config = dict(
    n_head=4,
    d_mlp=384,
    activation='gelu',
    qk_norm=False,
    attn_scale=0.177,
    init_std_o=0.00636,
    init_std_down=0.00636,
    weight_decay=0.69,
    lr_head=0.00809,
    grad_clip=0.5,
    schedule='wsd',
    decay_fraction=0.797,
    doc_mask=False,
    steps=3437,
)
MLP neurons of a small language model. Each row is named by its layer, matrix (down: output weights) and neuron, and shows model dimensions 0-191. Each number is 500 + 40 x the weight over its row's rms, rounded and kept within 0 to 999. Numbers have three digits each.
A block is one neuron, or neurons of one layer that tend to fire together. After each block is what it responds to, as a language model described it from the Wikipedia text at the highest values.

L4.down38:517482493521518509480520544532483492519511445513499440535482489490492487575514493549470545457482544513486611606433429585482575510560541531484494480492517486442480501513558485529434524558508492532471494554504554423483466429533466472512470412577504511510425470445520511460478552553442483513489505480507502546477566507496516518447524525547516491423528542466549485475485405472493498560515448502496501508492469551510521487513498514541513539462485531523490478495530505458566506515460443424564528503511520457532533458467454493531575375455443397450575501495444515461505499426500536485
Responds to: Number and partitive of

L3.down13:455497529544490478528564552522498509459455443497469477534469535497495557391494539494473501525497526570454451508515515486494537471539516518558499595497482493463474537524504500450532464442508510487475516514455487520483454505474521541530576627396479457445547473519521439458566588502450467493492521457487512529555557522415455521525434489473489506503521455538528535498507531578442439525461465493506493454481489534447462554504535546526518469545445465482547440456452445516493475507483529525491438508548480560488449456525444472486530556506451544491559517410484507477604495579564501504
L3.down65:522493516534514476536440550488504514553550474525554465512559462451528491466517495509513467456486469473482455417415545468472446518553407507539443486519467428561462545525488497508437535512592508433522457499543487485507492483519512584544525454511453508531520549528530553537497407508504481515462483524542512520393480484487518490505404526518559515474574561588510481535559506481517497505537511550456451512524461480500588465534502463527571479417519557513466511475456485435514517447570496502464509520542407488526459525467496542534505450555477567484534472565453448446516497452514459506
L3.down69:525467520481525492542521468487464450515484482444562524436496537473506476497510494457510471525520456530447550531434467474515509533541474442422460525571442508479511558560474439498558452525463535445525452422482563471533486539476503541550467514480579419569538532531528450466508467489565495482504538547496560476497510439567516468511508542457516534543437468545462504600416547511496450513527501462536472481550455520521480514522505535537436496540449517499563469459448504548539496519442456515518538420459511464576490529480521545527571477544465529436450469484466510498494536455489578382
L3.down111:507536468554507543532572489461500508470532482542518513481531578472537482478501544458547482519560530455547493506468544469542487440452493460427491499444477591461532497502460490426561467454551507539502500449493516475519587471433492477460500503491494496415430470506488518562540552495506516477526514466536579496554464491476564541553511551511484527418577470445484460475517511524475492496468441534529529478477513475542507615441526481478522472409487517538488515396541557489520443486461479503473562551528459477505599488507494533442479575478481531561459471479459460512419474532576464477
L3.down122:481530426469519510596516563475485500498519525492471524534493522518432430521527504415475475507512491493510518502519534481480431493477503522500580556592535405512488483492493496491520524499457469535455598511508445533499414437437511497440518487556496461472481486486511499491506513585544486455459478590516493492485506548454507502476513578479500507529513509474430497524488523515462571510463454553539487534414537527501486518491463523452447442461474464502515523465441501511573506590386582569545490464494502507524473576522457519495486469517569463538520574495505462569554427449539473443
L3.down150:470510474529494413450504448512485462516527497528523561505417441442497481525509462505509496485469508517499540509430556469521540557489486495461473520509486412528461572567565509447572502496488499479528535472531536476520553494538503505496508545462441561540455506484480465426517476515528450507420434452514465570494539413494465487467504503571506557535459458523489488534449520506487443445523496553495556490498467444572554485470479520468430563477438525540536515529510454551571439491533499506519495449517436545510550438512479550461582505509429545534458548606527504500485402472497521573
L3.down166:559468498511517461484494512491554472486566522455490451496493480451462489463534490505521514422592486494505417441452557398526490469500492460499447560466485526493505496523467531459478491496493466459529571426513519538505445395513531525518443620592477457504537489525448464464560520516532498520450475462458513540439520457509509498533484499513487572472517522458457514519488508459512576504490538577513461549456580535504500432446556518537462561512447473452564477472480516555563480532431516444551541465502451521489435510528566477506478569522504517553557523467575489501525513476561545504
L3.down201:487476474561595526517417479477534428519483537532457526542434457458496439531447515527509503456522529445460499561483488415436501511415403469516456461478594501500466493514462532484454490549487476534471523497494517558500505530489547509539460521507460496521487520526434497477559472539461478516479524493508504527487512526391473488506497489498432519494494496564497496527529573477489534515453494453511442497551529460568518505554505531440508551534558518531534511495474449614464455439406581465501460524505494526532509499590516493526626483484410516484515547475600510500501498486477503518
L3.down229:443496427552558555566452475473521526567527566569505486481570468441503443596514519527480483517471460505511427506548534522507504556493444463502457481485533507499443503496519584448489473524537561474552430477459526501493489483441475500499542460454449450438460434498595460533523553525548437497444473472559471520515482572482522504479492521534533538496543510479453457471529499553439422487491500525495467470499469496510500468510589528469476513466501457470509532503469539406534474451410477528544550468468515472501457512456527591491532503506455480492498438505497523479476526592587548567
L3.down251:508565420479510529548448412490521488502454570556477443474474423546535492464549452414525534503515415446533568487484545506581517474453478494438477503438527443474524535528491480474499511462504513458476484447501452550489515454528502479451486422494557514474480491510463531460477575521449486516535507532504440458473540492477466509543508573485552457475513518533567531521507517442512450493465526527467489583434582525497574469531448530546526510456456449504502464480536466500487455581508541527535494527514492569456597541543532521456486494558455474563437536506486542515492450454510591474
L3.down260:470470536506506529547480491518595501543535512571511488457536505527497533489517511481483493489480518499493471471455441540459508492453497480525487468471530522526514467506488494484465514447494552495485510567469521502471554533457533450493470509517491526460533585481516492473550405528525421500548469511431471518514465497467502542573531486520517478398515526479400518548475520528515534493502439468511541531506520415504499504430550430545470486532519457407449564515416450533541435491587572494485431489414457486460583410523533465484593535518583446469516568495494501483484480499566556558
L3.down288:505490488494477536573501500472498534532477487591472456501420545510535560428537549483505502486569516452548504438464394493386507499470514461524456496442526536517515506499531446511526509466475528539472417483501571549456479490520546478456531525585495503531497457542535450528489477441424505544440582438460483483509519436533551514487453464500467439529441533471537554504463511504549578478544462482496480536521467534539452515508556541427524512503528490449505531460532541528485441421478523484562472520560475537459570445520513510501536529476472514555450525481473460563463574501532431452
L3.down318:486591519546487548481501491553533583401476511445534546434462520511459547460535527465491422592569518529513556512451535476546493488461542448500470549552460529454474506515462486489509545450536499489477460484503565452526434468480521515484498535465488509474537556451480475525506546484500504573499526506482513487455453490453522497487512536467457453456520549478521468438431475497419518520509453526576554457497515550513545549459441500512483507502514518532512489428586548511492473574489528513478436457409554495493579522592516534525504526440565542536442486426495481501443440488543512433
L3.down326:465516492532480521488495506539522513492436522535414506453406528601542415422506521528458517551485525537434483465441455493518454466494462419515494520591472576506496486490542470471571554491506509481499492481508538521463454520500470495444484558512453503514539518513497503508535431485536467580492579473467501470523541563473520495541465502506453505437489526454443565531546523483443492460506568586502497457519483496513503463501514442530418539520469492504526499490442532471479493460504563559532497510468445566529486518607460507479600523503522462467476586494524510481507608504559519426
L3.down348:499538393459457430514483449438493495560554528484505518544502523441540493441497438498437492447456473491497505490529448491525472513430499495501527429481573482513448527446552476470557525574504451519522595511515541533579531497502559411577492457597448470482542470551466507518485486512502512560470482495542481550544478503489451522571510493527516513562553516421547562519550575470514457477505504554454534484478436456465491495515529525548457493503449426456546542529539494527461545528470452445512543525507442471479537459577483470521505475487483576528491452535439468482495551451532477480
L3.down349:505534553458513491500503483486516452460576452615466478512565517480464500524513518479516516505492531547502518565518613485517499421549519457513483475507526451439519521530448443468488500503490460486505543517493588461505465490468488484518492492491532466490459486475461454478552512520551595462481414534541554521513513445507557493526416480509532505448520495427434494568498489542525516431459475497444435485518518410511578463549519444486477544517424523507513562484435551610506477539471496424503475503473452478513508488490530504563513466453456561502581509498423485522438469483563556537
Responds to: Mid-word fragments, initial H

L11.down48:535443532484526511512471407504399515522517471529429510563475463487524511413519489434517495453448412555461618509504492536461484540489525490508493523527508502568490554531455542480439507514516483523512531462462580471382549464499529554484416552545507536514515529510500523557562478534468534431500548406466527589598496467511505509509574531538471415477455418475470549544506587506544477469449509468515512505493579505519532507546464495517465495556515536496457494466477444563480480520526461505466525508516432510496485540521512531492540527457457522536501507496498485509475509453475480465
L11.down58:513553542546606505508542621501543575445508487496460508498521485548488551482493525574534445513473510508495490501494471487537480414512525477490510529487530500484474448512478473469511440497537589499378442535536448445509474457489433500462450501498598481479482444581559448459472541538544495468454441461497550498534540475502564516473534457514550513529414481498533484513449532489512509490523469490425547478539532521540493560444467576556544495516440570559440452508442483425517466469412553513556472466489427483521509521503476519475533485508493535492483508475474469527492463535559495505
L11.down64:480456456527477452443547501540522472509538512537500489538604478510522542485475500521522415453473560472491518450527485436506525438491516566510492480437509475554614568451536519549533475519560462548476519528454459450512555473485480478523485510501497418508523460510524510495496461574524509447490491439433465508511494469453494463473655490480519452524487512525517491437485526541569498471555492459522516478458547511516512493414512537514550560579464568491472493443465495505504419453448489483584513499447466485488519472533452498498495454532500537497437560507508578540483432472533452584
L11.down169:539570502492498517448459541504492541504500519469427557551508549512401508431571507536528511529520537446540452515510530420442477571432488468489488498481507503522484555509555389497502471472479538522488516520557557482457477439548466513495471502537504537520485526517448495481486549565476461551480505448509471553508471548552468471513492497525441505511536525431530537519460527545471475410342462501533503543491415494567532479519522528489539538485484516455508467552495464447504407458554510439481467508591438567519503512511513476546534501476536500493439545538490458543507558487460563499
Responds to: Name-initial consonant pieces

L3.down75:567385491471488585463572489508554501494509474470512466471512541482504482543539448474445577544483504480481430487485491508511545465540558502517503488480452508561521459491500399509509497459540549537449490485532428513449532517491434548505488539521478533536481498491506547466497501486492467453564557469550546470491530454439554466512526491533519449567402482459412525551501538501458462529474513460547450482490458525501535516484539493437563470476501489524377459502543555466497527561481547542406519552511498514496561523564520497457552569502449465527499444503484549585485430472484511453
L3.down127:486475507545452514505448471501532569547445510499500454470470510500506424479486520492476500467402514449511548460544475524498554511475474475494481482518505578501441453446554467572495468553425560426521536475446478473489432554493465526516446445504476546464529540581420527493471458512442561486495546484510473536483506452501513517542516504526449473573504465499510541487484546514565540505461590528563503442485509507476519428542520491458462488500475447397534506561608575468564558566437504474480504509466525477532517491462552458460547491582515533459471557535549477520567519462470490487
L3.down131:518550447500512461502500558550505497598558509481462509553450535541477417508473495502512454452499471492474461514487531507486556501563521480493490404523471510578487518467545460459487453544505543557493469502499566436438473427447476448545438447506508526567592463551499511499517531586534468530468530471479552391497538517537514560501471511535481496492454516497530515500541473557462510464517476488468511480522458489528515491418492478612458490541475429468529468510479529568508583482421483454576496403517493432528408500519498466511474444562540499487471535511537483516490562484521504489
L3.down153:510476517585491555479436523514524435503459553537525400477497488523496481463442483488467444467498526506453458582465476524563556529472481421470441473520574457537474486531463457499573492528495575517465514515476502534516537550563527496566482485490502557560515522463492498454479462521451471583569530468473559492513505543507462439561515515524421550459537509501456532516412522506563520489482505479516477420433454542483492428474535487451507520555478504461485546454496453525518513443575504549550465508441448534473496535538514596431497570520545497469522480417548477533523508494555472464
L3.down215:564576455500518490507485442478499508562536520550426435393526511497576458546459491499432447502550506471487591446471487481515487482483533563457513475492526506561491487454565544598488493566526530522551427523451532415518529485468462524480530529431526448489475458510438528481446577547542440511485478513500518544458507513596446504487509479520519524527463537453491489555476487539490439496501560446539546515461525474503561484523460509510451483525573440517499509556501532484526526563456444381569564519525485482478510508462556509483485462468494455505481525462554492486492443441467481500
L3.down273:484481530444484564511474562438453531529523498483579515475549507518551534520537546510537501512479459591518553491494572491552474448467507513495461532494458563438474422506512554590443556538441475397535511516476421453533488526460488543505512486524502480442501550517455582466466519495476567482479527525460502450488434503520528528488451538469579512537518497550550466517485507548417466506493484433549500578496539539447455451489479504497503473484530506533510456504491456452494527545466602461464470530511497526441519548482534486436526598485488470474547435429416489471496451457484552517
L3.down281:451451469450548532458546440485489516568573525431448471488514530499467501489480485475385468559444475453527468503457446418561525512527512555484565494537467510502543503511483453548468464489474536524556470462489538463462550534495547540510504495502520546541497468586576463522481416539488515524481598500585479493512508406550553483492539531528508503442532507439530512468506454494498476447444577496444500489515465455495469501410445490505481529544548495437530514485454535518568490549481562492524504468458504434499500468521465488530591553497478527563472503453477537564418532513512471452
L3.down287:435542544421513539462533528522556435453525499470521537488526413507512517524510494557501603418431451460471507496440448476499516534514462508512495427444567494477513452528542560585492451482440527466467514483519469455530492435481437516468525550432502479474516529584579536488496508533594510535482470507539509556541458540559458491545544490534527477438484489476495469487500458498529464546511495456436480480442496518537482566479455497537480506575548558480503527459565555455493545540461475452545493484477445437562551473433509477551563564507463494471521526539484481486568459498474454526
L3.down299:483523487472506555527490518503568488514496533516519447462513449515550495438514472457447511409518483478417450506532529498509553538486419493463537481550535469445481435555545444604510538588443580513487570500436523512455460481510472497467521456406529461483514550568513522460515476561524504528510548483525496504548430485531545457467479541509458477463460508517446553529467535490499438563524478445535500469529604531517473534457532524449538515460554543496526525543530464425515473515499480485465523463492439394511431483450454458512555519520573510457496473497455541519541545491526539442
L3.down302:461535572556507472519502458519511513532495534482520517444509508536526455559508463506488520469437417543454454510511474448546492502459472536492452512554462515495527560532575567488469551470487520493489528481501455460434544443499473504440550467502482466465460431555563503458507475549489512570488573454503488520489478511530535526522541520526525485533558508533493447527540496447582560492507489562448497565508444475524484462423486487451494551481414460439529443540476512559521509450506456569565508496515509466510488546606407500456575401521516514488436500545499412542421484485546475486
L3.down310:586546502442504511470516540484489482524483442477484432396537527557538462516483567499489507508537462539473539524549498485501423471483479542464476450471455511538472480658514486519542516492509543521589472562520504539427540461466434534465516467471508555493540529542514506523425509541523542461582509524492487411500455524560481505493508495526594489522467563515478480569378537491533519519484525493499575480454490450497483529453486411530575469473517498509456491510487509512490566475453481507432487474521462461478530518551452550479538500529440535516449514443501439530502493518456477452
L3.down321:575488478567464494464543484495535572469476477452523508476520532478424498487463454465449505488485517473489529538490554544451364559483543583463459517456490503421479503469493458563480496493472481539501483495558483515496542547480423466521483510568525534523550553421536591503441470474481485541518518496511542535530501497437488515490467500496563487534468469516508502517534532558442523467506492474523573451490489609471456526572523436529539524526587494517531511506465476516462549504523423495507525463569460441504569553464458467531465508477561541419528466438446463490466473565466544556
L3.down328:536490509481495488479612505465499502506552519451457532489441582553501481499538500531487442421464454433482539530423506420487545484544458463508522568560481441498511449548488456469477486493488468534499493476417516539452472485441517452553512588486542526561567498529551450486441494528495464521444500413459517480507454502470536504545569549565529442476460528489479495553453492549442517542494505562512423491445453501526467492493534457509507503550487530568518556476509486534550471481453551519491523476584437540506452482502520563477548471482431568509498548507462485599504498531442531451
L3.down343:535472533515445459559515448526471466498499502474524515494478528529490499515481452497514558470501465551457505511384473463509552459474505508446457500511500444543547493541423468420532478484488482488521506570434512532560567507405565456538556554564559480484507494530488520510523516505473523471636493478618504486533487419486482547469475479509466530485571478570528493454551550509538519476548452520511456452449473397512550578432496491549489500498427460468500489502484524542492522526605453477562473504548443518531486445529554465468536553484526470542501454499490461472490481496470499488
L3.down352:495418537467448452469512546505491515509467459519542520511461478529538490513495489538458520524467432571456464477463453527534475581475428534466478546472522534464488455423420501529431363460463488479520549554513478590558515518432501445441508524505473544533449485504540524526500469566514483531468504527502487530530469457497455499475488562488462500451539553495496507551516555494522513546417523549525500469472464532513477520514514486554529486442481530468478581500476602531502466513535419428573418475555476498566565504574537466498503560531506486521450495470480539451474474580529474508
L3.down380:558583571477458540569488478458528568533501488538543474517477473479540477487548474592510446437470463509399436518510517550548511499455474513522459514495475499521531543570517491550523455501461509463492509532485439479523441481564429485573483489482499538471497511506543481441497531477597520519485466511504455540503509472479538517545466527544481463456460468564511445470508489485518478492533499505447553464494593533535474481542532433522562466438509529521539448473471495495513548546410385442443524568575472520540449457473561427543537510490526414499477517425465480482548469507513524493
Responds to: Partitive "of" after quantifiers

L11.down114:462545474522514463439565545492532465503492424519531459508476458498454540521499540518543523512585607494465472443518498517498483521508494462516552448449511538414560507521518440511526536430573465518469410557485494527511534525519518527507496469465548571530461542458511510503493488519557500528464462571465554471481455522503565512509579464362495414496462481513455551532471593535473499529500474516507536552466508506518532494489494465516472465510498509476510525421587489466444515479504503463498460390524607471505495484502520484508472531439504417559501519422493474521548460556502497467
L11.down124:480511529466487498528542446468487551429506562515432521486529475519488553515484519540539476477485484601467493532536505518477513507450503522570497578527511487527540544494394455435526554490498475546419464536438547384529439470448475555478498525514460507495531470479466505468423505511545488506527486541422521467472450450528499437479583535436489496491516492533445476456489447515494487502502488466485530577516576549482479475466476433528501450533575482483507485484520507503555501521538536533547498423482686491473480465542445507485500561499534548534536498509474511491511535515422499497
L11.down222:489507509478454499578490467423430462592513472422542515483443499455532457570517490574541526424515486527530510525589531534552530478530489538486421463486476481535518468529505481455512487563457498500530517471526511519477526466452512479498498510517480529480498464452478522473521577474523533539489487543498558472487476467486470461481523483446497479468446541454457503495484471542494555471553416492537540491461529413486501419471561513566416573525469467605563522407499526503548468548556558476512536501574478513491436538492466570586558456461459502500535462506515552498495460561495435489
L11.down278:427547582474477521540577495503518545432499421465531468488477515477612473452490497531510522476514507546527498452492419539516497566503439518434481593425498553547480478525535503499531481530522490529482494526535437501529487530508520509490451518494462492548452473501460433480516578495584532499442519477417535499522506426581526496519492486480466494457517444439518542527486476498478517558487457465498496441529501449422453484444521478545463448567498522495555468409617485525484442557513469587504485486515501496510470484540524519573459481524556443488517447438462525490520495499527575516
Responds to: Sentence-opening "In"

L11.down270:531492448520565436496485503521546569415447452579539533448586478515584560425440502456504491434524540433514515552513523512528517525538425516427525504430489493534539535410510528531506487551424494547573514428490513552483490536512510489491456494534512507530471457505492469494491430499498461492506549534494428517531490523530583564463464497507506452484510534508537464602561577485496468481539466484463518417513490538547427460472505479436512552499441540468478547459580527479502485464474524529589454506488431459512490530523566454483484494529437482475494478538487521500458515520489491475
L11.down297:535508587509557507475495565462553447541492560453495560440580442499572477468519476520485517474537452535464479498551456515500462524548552484493513467509517532476546498494462453566497538528485453534489466517497483549481497486549489509498570480529480530455476532447468479548426486506467551468584533604484507440494441534548528474474489474496486426453535484511536537501411421563433417573501486520531463472486541499501472491506478523583477456545541504543494480448537458498454467523531529521578407469503459549518528538550478538499482414514531474417474472485463497490566453492420474469
L11.down324:521529509511503514503506521459523579444484491472536508460455580482499466473565441527498458491481489482538513428477548515465557424533552458528521486500472542486523453504488475483489477458570447455495478468542404485460510510536518565450452568477516508465512491486496544479512536545513522453466498577537561461498531508501532533519540478397502511525512453537518502641569570507516481450450538504528463530485517475464506442477423573513445481431550457484554483517473482548473510437497487468520538445511476468384492527574525441555540468459494456474565553505507485554558521553470430511
L11.down343:514542572559484413502494541540492567461530547513529515506539434457495503429486546473592538365486470497485500514528478549436462529491508528459544515526528448454544460459473526551535467512463471426398532517476478488491520501484490506526487455521471450520512450434478493463510474514495512402570521530467466458537486511424544533507503518495495521505580538442469497571537501585453533470456512480516519495493498487495570525445522534454477527543460518530549502537516504453500549466536548471469497544510346509492550535467535581478492521492504562471535509463492442538519461492425528500
Responds to: Date prepositions and word middles

L4.down335:468459528501489527466521524492521516496503448490457487539514486459470480442489474494501529515494536546476430461499544450480553518458524458460574521490453507508506528517456488507449483504448549474527530443445520547431486515530458565549496623512462471530468457547534516484513562503533484552518526510494493530503500536523459483542435487457438459512518480463515439527660610514494466420481515469478530468479507492460545547481523464416517512531499493492527485439427537480553461544494469537546515521556467539435516475485498425498563580504523459479600549473512494446559446493618508504
Responds to: Word-start continuation pieces

L3.down0:463518447587486452523461549538494519526534516452454484540530507486500459462465497514504439533472562561470499470519484487524479513504489519461502527542498537516384540504538496508538371476538507513541500474433476515532455500500484534525503496509586533496549532522530499546481580598510473547482553480500524470518513503433540434433532566501469454519506493487519539442457473489537528522477580456447471525496543438494499457478516356520468371565475516431523464500525441572512483496506493483537499493505551510568420481512562434487492516502483555495521447402515510482494525490529497502
L3.down23:466509444492499452554457461562573467547516568467508523499523509561499471447488504534444509547443500546548410524466526597525471543542482534493452519543503511557502415419552531475499497544505503471474571467492583484535514492431487539540474449546553478508421470497501526522420440542455521523414522485501446453510555526488521419498575509486475530530516536424523488483500545487481560467411481492533500442531492556491481527525532519498513535566519414491497498543418564513524476528587518487519420507489488528494489529492533552456458496478458430513456509513528519486422492437506495523
L3.down43:458503460496563451484495493525481494477397465506532500479402468529516467456445475514559555488531588518409480511461499462519511508513570459494500452445461532529471613541489541508558523486489582562473477490505571454518513500514517471540474431511520526498557524464579458518524459542583486532506548521548491514561561487444490607489537486370497437455497468536497545479513548441511512544548428440554579503450506482467505487518463520529498454494498493476505495524513522511513525560480496514496468489484520619501527479567447495531470480454471488483509481440451449523505473509489455506
L3.down56:488540477537490498555611485494443467468552551500546501465464488520516549469526486483523458467481487491486541525514504492456466521479548469574570506455573558509519546443460546480500533489572483468466468481507430550343540495478529521505493486501519554571526457492455566526509447441484469475462508505442525498491552508428459535562407509489484454431532458547538495415474498467460469491585491500546415477571527505498505526510577530508488513521520540499452552496492520593532525558432521456501494499509470525470513506517492450480542429506499489453566480496561495429527476547450465479
L3.down95:549533543561468536495521527447468499581523463502507448450545527534459475504554511491428547458476513445468437449478547443524591545471509539470419522495469530535484486537494544494517534513461545514541491397433508500519533566470467520431499496526513482469504466427457527530476448462502556487515578512500516544499530478497487537446412484482482453472500478453555462468464481521486527460575411484542564523491486594514513585533570543525464463522498422491464531538488504503508493483578529458545543536524466439543438517524551519470481506486453561517461516492455491454510513478511568393
L3.down182:481518547453484470515437515557528506480468529453455465543507518437572508441524577495490503550593440468475490513477544611501451526502486506517476522571556519533456489494528525536488420478523498396614522571464562472508458474498491537455485484532445508471501513510451521509542521574523520527495499510444511467467511481593518453442563517483502429506519446509497543552467505586492515485441486460509502512470530450425556542497476432479486558505452482510529491503495484467547535454510503486511428458500580534502445514582505483432530545453470437485562503500503467504497554537423532451
L3.down212:466523565448487523494527540487546428510564520463470452493479449559434544463488463430547461536552513525531534476519526482514473472456548560508479590572602582455501456420450539531549545490555521535513531519521520491457459500528495548510529450485545481444499474451413493460536474477524499456528516498475462482487451506466489463492555498461473450450572489512465505458534531517483524511504495530424458472475534529519521484458477576481478468557504436546535481443510416510499484554630526486574477478521470556491508488508520458523524526468556447428557575458472563524470467477458520476
L3.down214:447545505463537503535496445481567511495509555478491502453482478513514489432473561490477512503449424499489460555532543493424458509527489468497494536479542502541494518552472501562544426420505474473534456494509508463483553502500411404474539554454538541495571491502561525558586479446447459505477548492504469482544527458492568462563463544480456596504430478471501506487529491497468501423451496489438549489513534463551461501430575489502474422466496488502529560522588502527528485438488529537536464458512505482572466495501526505455542453514478470514496398516484523496539559603551548460
L3.down225:525474489453468513530445505439408514575508492470477494571493459465542481526471446515522502447453465542461446448513511485489511521481460621573526450421502520514556492550505493531463462498472457487547581551502484505486524488504432524531500490435517509505442543453547543451495471503526510438546548508508547506527479560492504553438505414511507554524442545554568492486508526491447460499471566492468479474507544533524491460522453450475510472436556502563538547491492487548431613564463467446451533471483435543496407553467545505547532464480518484458509498517535456505530564532429534508
L3.down226:467455539502469467531458544533552460483546549482447504529481475451504503464480474460440508406557498571493405525514464559485461547508489450471436483505522488563478575544500556456566468531598504472487519530462566500442524400429493516519495474511535552516547531588498544520523499512461473570480508500488494448514523525530518484547441512475484511418532456474427515455465497509439480470490450556548525539451534542497560505533576506532504506519531488473535482474465521457482529514590483475523528388497505504506419514458534507498458535506459444511474465498613457489534496583491489487
L3.down256:488493463601527444508467478524476439551515552469526520456555561566506503473489455502509483464538433370568391551514545515551506540419553501491453496529528560461553495461515519446500507461514479536493524467501560533489535453446541496480560455502478512518554542424447508536490506451486521499538513522485498525570553495498572510526509492476495484486578547518544549452548462509480518547485421515513504471541471511483475450534551468461467489545518393469535508484467501458499452511502522470489495478514559479510479512487509485383427552500492463518455503460537489550456613532466533439
L3.down278:491471532520588478496522539527474498546467485529469530479528498489446557468551482589509517546528475473509465499516562540469495483463453499514530582524542483489474528407482552531600475596477474570486550518443472507537510517487524576447558428594439538448440560427557558488484467483464467510528497522479568419411440510458463459502513522489452436508563558492435536485501477458498504503459501474503473471463586519489496461509500448508466453498480530494479486526471545529494486521525495406477524487500529472495482548494454538472529464472570467520492539504449502554563511518425411501
L3.down282:568440528470466556452497478417544525456489482496497510438511463456549525555423508511509499502448532515525546462441454512508534448585532482463490516497430464493497545547562445530569522480490521496490528488400551475469552567501533534556476458454491551465501537529465518604523529506468468508538482481498481475523555524547464548492541500488474483480491541551455565522431503531492543449526501553523482519443560482457471582463415442484539469511494445512502457426481423515458457529535488542435470440527469542416458447504508530434554544510510506554509573444515540450533501519494543507
L3.down319:485494493440565565618542554472529433533473465535438492561531515511580450452456444474464460467490601521481475476423509459524482461519503529439496600531532476482497561499548526493527547539461490500462527399515521483523512428472481531480483572557544419515436494560477502421520532485527523459476580496469449443474521486523455548479492530511528554460535444507481520476421556459501472509512490509554472535495495510450573478467550454497493541553461485494559491512516516501505488479519573567521480509520483528518444550436457487516458494410465468575497517467453516518511494504510502457
L3.down331:420457531519474496591476487555520506586480519502484516539525508548473490505427525450429460502513445528486516492524436528509487472519585520475510501441486437571505434450517498509539474467513507488471595509573511563470476465440531544510538485443448478552525501566459482465490533520499470466495558520501534541405506483490451510463555478508594538523491464477466533468499513537455471513467464459555519567479541580513466494497521529526437421531465551471519437527495515483531471518526537518582450547496436514423475541453499567523447447474455505400453574491564497487565490487523520486
L3.down368:531536494485442464525632547475473437553485459524475519527475508487519572456485507579526521466507540561476482501485462518520586485526513487467526522479421495505477507533523561521518520566464492448417574460498441512488492457500511533522496537468485436450469464453533509485536492495456507570479460487426488526443483497537483452445509448482495458384511470514529496447507454458526488517516528520529497503534563510445519476506469551578500508500498475483472452513478514504582591598417488513517542567424538474495558458517528395589473562549479526501480487481532515534454475522461541464
Responds to: Paragraph-opening "In"

L4.down242:490472450571454512472449470456533547535533517521511466436467454450438418457537556526484512550462430544506534507514525485536483523482467418416439476452516440408452504532527546454496526503523534432519523513452526505523525560468559509548486469481508474523451548526517462536474521530416499511428490429484553477512517553493535522553496520493595527460471512546517484533446499568536514532475525509560548526544539469526515446462518424556553537505498507517459573457554542539523490554467530455532496428515446489567580506443517577537506428510471473488519463468423465473485499496547514492
Responds to: Word-internal continuation pieces